Part of a small language model's weights: 638M tokens.
MLP neurons of a small language model. Each row is named by its layer, matrix (up: input weights) and neuron, and shows model dimensions 272-399. Each number is 50 + 10 x the weight over its row's rms, rounded and kept within 0 to 99.
After each neuron's rows, "fires in" lists the words (lower case) most often at its 100 highest values on Wikipedia text that the model never trained on.

L10.up1881:57 38 42 46 50 54 47 50 58 45 43 40 50 55 45 63 58 36 43 49 43 42 46 61 62 60 51 43 50 54 58 46 60 66 46 51 50 46 54 42 47 60 48 48 42 59 32 45 55 46 52 82 44 49 64 22 39 66 39 62 48 39 35 31 61 58 56 51 28 38 58 39 38 46 51 58 41 50 44 75 39 37 42 46 56 47 38 57 51 39 41 39 48 36 47 48 27 46 60 46 50 46 41 58 46 47 65 45 67 33 31 62 40 52 46 58 55 34 60 61 56 46 56 53 35 46 59 60
fires in: "if", "how", "whether", "when", "as", "want"

L6.up1111:42 56 56 53 57 44 39 45 46 62 33 29 38 67 32 52 35 59 45 72 55 53 41 32 60 67 48 43 35 44 42 34 56 48 66 39 50 63 53 50 51 48 41 58 54 36 51 49 49 62 50 59 40 66 45 56 80 23 51 46 52 62 52 54 42 32 39 48 44 56 55 50 58 74 57 38 50 41 36 60 63 43 53 69 56 59 56 42 50 48 52 53 52 54 42 44 43 64 65 45 54 32 51 58 51 56 49 76 42 53 67 51 41 46 49 55 43 34 30 58 48 51 42 41 56 50 40 61
fires in: "2", "1", "5", "6", "3", "thiazolium"

L10.up1439:59 45 40 57 44 47 55 52 58 37 54 42 48 53 56 54 49 56 39 47 49 35 56 47 42 51 44 36 42 59 54 41 45 46 62 50 40 53 61 39 52 69 74 46 50 56 31 56 52 55 50 58 43 69 55 51 36 48 32 45 44 53 55 36 27 58 58 51 45 75 49 41 68 56 49 59 68 52 62 65 59 45 45 34 55 54 32 61 47 56 46 53 46 31 41 54 46 52 48 56 41 46 66 37 45 53 37 49 39 60 59 60 47 50 52 42 37 51 59 50 42 32 58 36 56 51 62 28
fires in: "a", "most", "i", "carvalho", "the"

L6.up1164:45 55 47 71 52 47 41 63 40 66 60 50 55 45 35 57 36 87 45 26 50 52 59 56 53 42 42 57 45 60 46 52 52 61 61 58 60 69 39 52 63 48 55 61 52 46 57 67 36 47 44 38 50 50 51 53 51 39 47 40 42 39 48 68 36 74 61 55 42 69 43 52 48 63 41 49 62 46 65 64 53 49 38 48 36 59 45 52 42 55 48 19 39 58 73 72 45 57 63 60 57 56 26 48 54 55 49 45 53 43 50 43 39 48 44 61 26 51 46 47 59 30 48 38 56 50 60 75
fires in: "as", "year", "time", "of", "day", "i"

L6.up1197:62 42 38 71 57 57 36 57 42 62 59 49 64 37 36 60 54 32 42 36 51 41 49 55 38 46 23 55 47 65 37 57 59 52 47 59 40 53 52 32 32 51 55 57 61 30 38 37 60 50 25 47 54 58 46 61 57 48 55 51 47 49 57 47 51 41 64 45 43 43 53 55 75 66 39 45 54 54 28 43 42 40 40 78 41 58 40 60 57 47 51 56 27 39 42 64 60 52 51 44 41 70 41 45 62 58 51 43 40 52 48 38 42 45 52 63 61 31 37 50 51 58 44 67 41 47 62 63
fires in: "time", "years", "days", "from"

L6.up377:55 57 56 39 42 44 34 38 60 51 59 40 49 43 58 43 38 55 57 58 29 45 51 56 48 40 44 66 49 43 52 37 50 48 56 40 41 35 47 55 41 52 44 63 64 61 33 40 43 46 45 53 51 44 64 63 63 61 42 42 57 36 49 41 48 58 59 38 66 53 47 53 38 71 58 52 42 42 68 57 58 56 43 59 43 45 36 49 47 49 27 50 53 48 70 40 65 52 36 54 58 54 40 42 67 56 49 50 42 40 61 53 38 32 41 56 48 44 49 47 77 57 35 30 51 55 36 36
fires in: "for", "m", "shot", "put", "at"

L6.up1846:50 38 50 37 60 57 57 41 53 23 45 42 33 38 66 50 76 46 48 71 63 45 42 54 51 47 55 47 41 39 56 53 46 33 68 31 78 52 66 38 46 49 38 26 55 47 36 27 48 52 44 54 50 57 37 60 42 59 65 54 60 54 44 37 50 52 37 40 23 46 62 34 53 40 50 47 67 47 41 42 50 71 60 45 54 61 63 62 56 69 42 60 52 60 49 59 54 53 39 46 57 40 49 47 51 62 62 66 14 56 49 54 50 48 67 44 51 50 54 54 59 51 38 65 55 54 42 49
fires in: "of", "among", "from"

L6.up1862:62 51 51 42 55 29 65 42 67 49 56 51 52 46 60 44 60 48 47 41 44 34 35 47 48 39 52 50 60 48 51 49 56 59 43 57 44 56 51 55 67 46 53 45 54 56 45 37 50 44 67 49 52 62 49 37 45 54 60 50 53 52 42 42 56 54 33 52 46 53 48 62 46 45 61 37 57 45 66 52 51 36 40 44 53 61 32 44 64 56 41 42 52 70 59 57 63 55 66 57 57 40 55 39 57 50 61 43 52 45 53 59 43 65 35 49 62 68 51 38 39 66 37 50 43 53 49 49
fires in: "than", "as", "later", "then", "even", "or"

L10.up1045:44 57 47 59 47 23 58 55 50 44 45 49 51 31 46 61 43 39 47 38 55 60 33 51 34 47 69 69 55 53 59 47 50 50 43 49 55 71 57 51 64 57 53 58 44 57 56 68 58 56 61 52 45 59 50 38 54 37 40 60 56 44 47 53 60 31 47 45 37 57 42 71 58 57 52 60 53 67 61 51 36 47 45 36 65 64 29 39 44 40 44 52 59 38 41 51 52 44 51 59 40 47 56 55 48 61 39 49 57 57 67 44 45 25 39 54 50 49 63 35 53 20 46 34 46 61 40 40
fires in: "were", "was", "been", "is", "be", "are"

L10.up763:56 41 41 53 54 43 37 48 31 43 39 53 77 52 58 53 61 65 63 64 25 39 67 39 27 39 58 29 59 44 47 47 61 47 51 54 34 49 37 38 37 49 53 66 44 49 35 40 47 38 56 46 64 45 60 56 47 60 75 49 44 31 52 63 52 52 69 62 35 52 54 42 62 51 63 56 26 45 37 82 49 49 22 52 55 64 37 53 55 46 48 36 59 49 42 59 36 59 66 55 47 52 47 53 53 52 48 58 37 43 53 48 59 37 63 49 35 46 48 31 47 49 61 64 37 58 41 32
fires in: "as", "full", "former"

L6.up1832:47 33 44 48 56 51 50 55 43 42 59 61 45 34 57 44 53 41 46 54 38 42 41 60 48 33 28 54 33 44 61 75 29 54 65 50 37 61 66 52 62 37 50 41 65 58 33 53 41 39 47 49 48 49 56 47 54 56 61 64 53 75 53 41 45 40 51 20 49 43 43 34 47 38 62 34 54 40 59 67 41 44 31 66 51 60 45 50 53 51 41 53 54 47 63 33 57 63 29 44 75 50 49 61 41 65 56 49 51 53 43 61 35 60 29 50 44 49 51 46 51 61 41 54 58 51 48 44
fires in: "of", "top", "those", "32", "40", "51"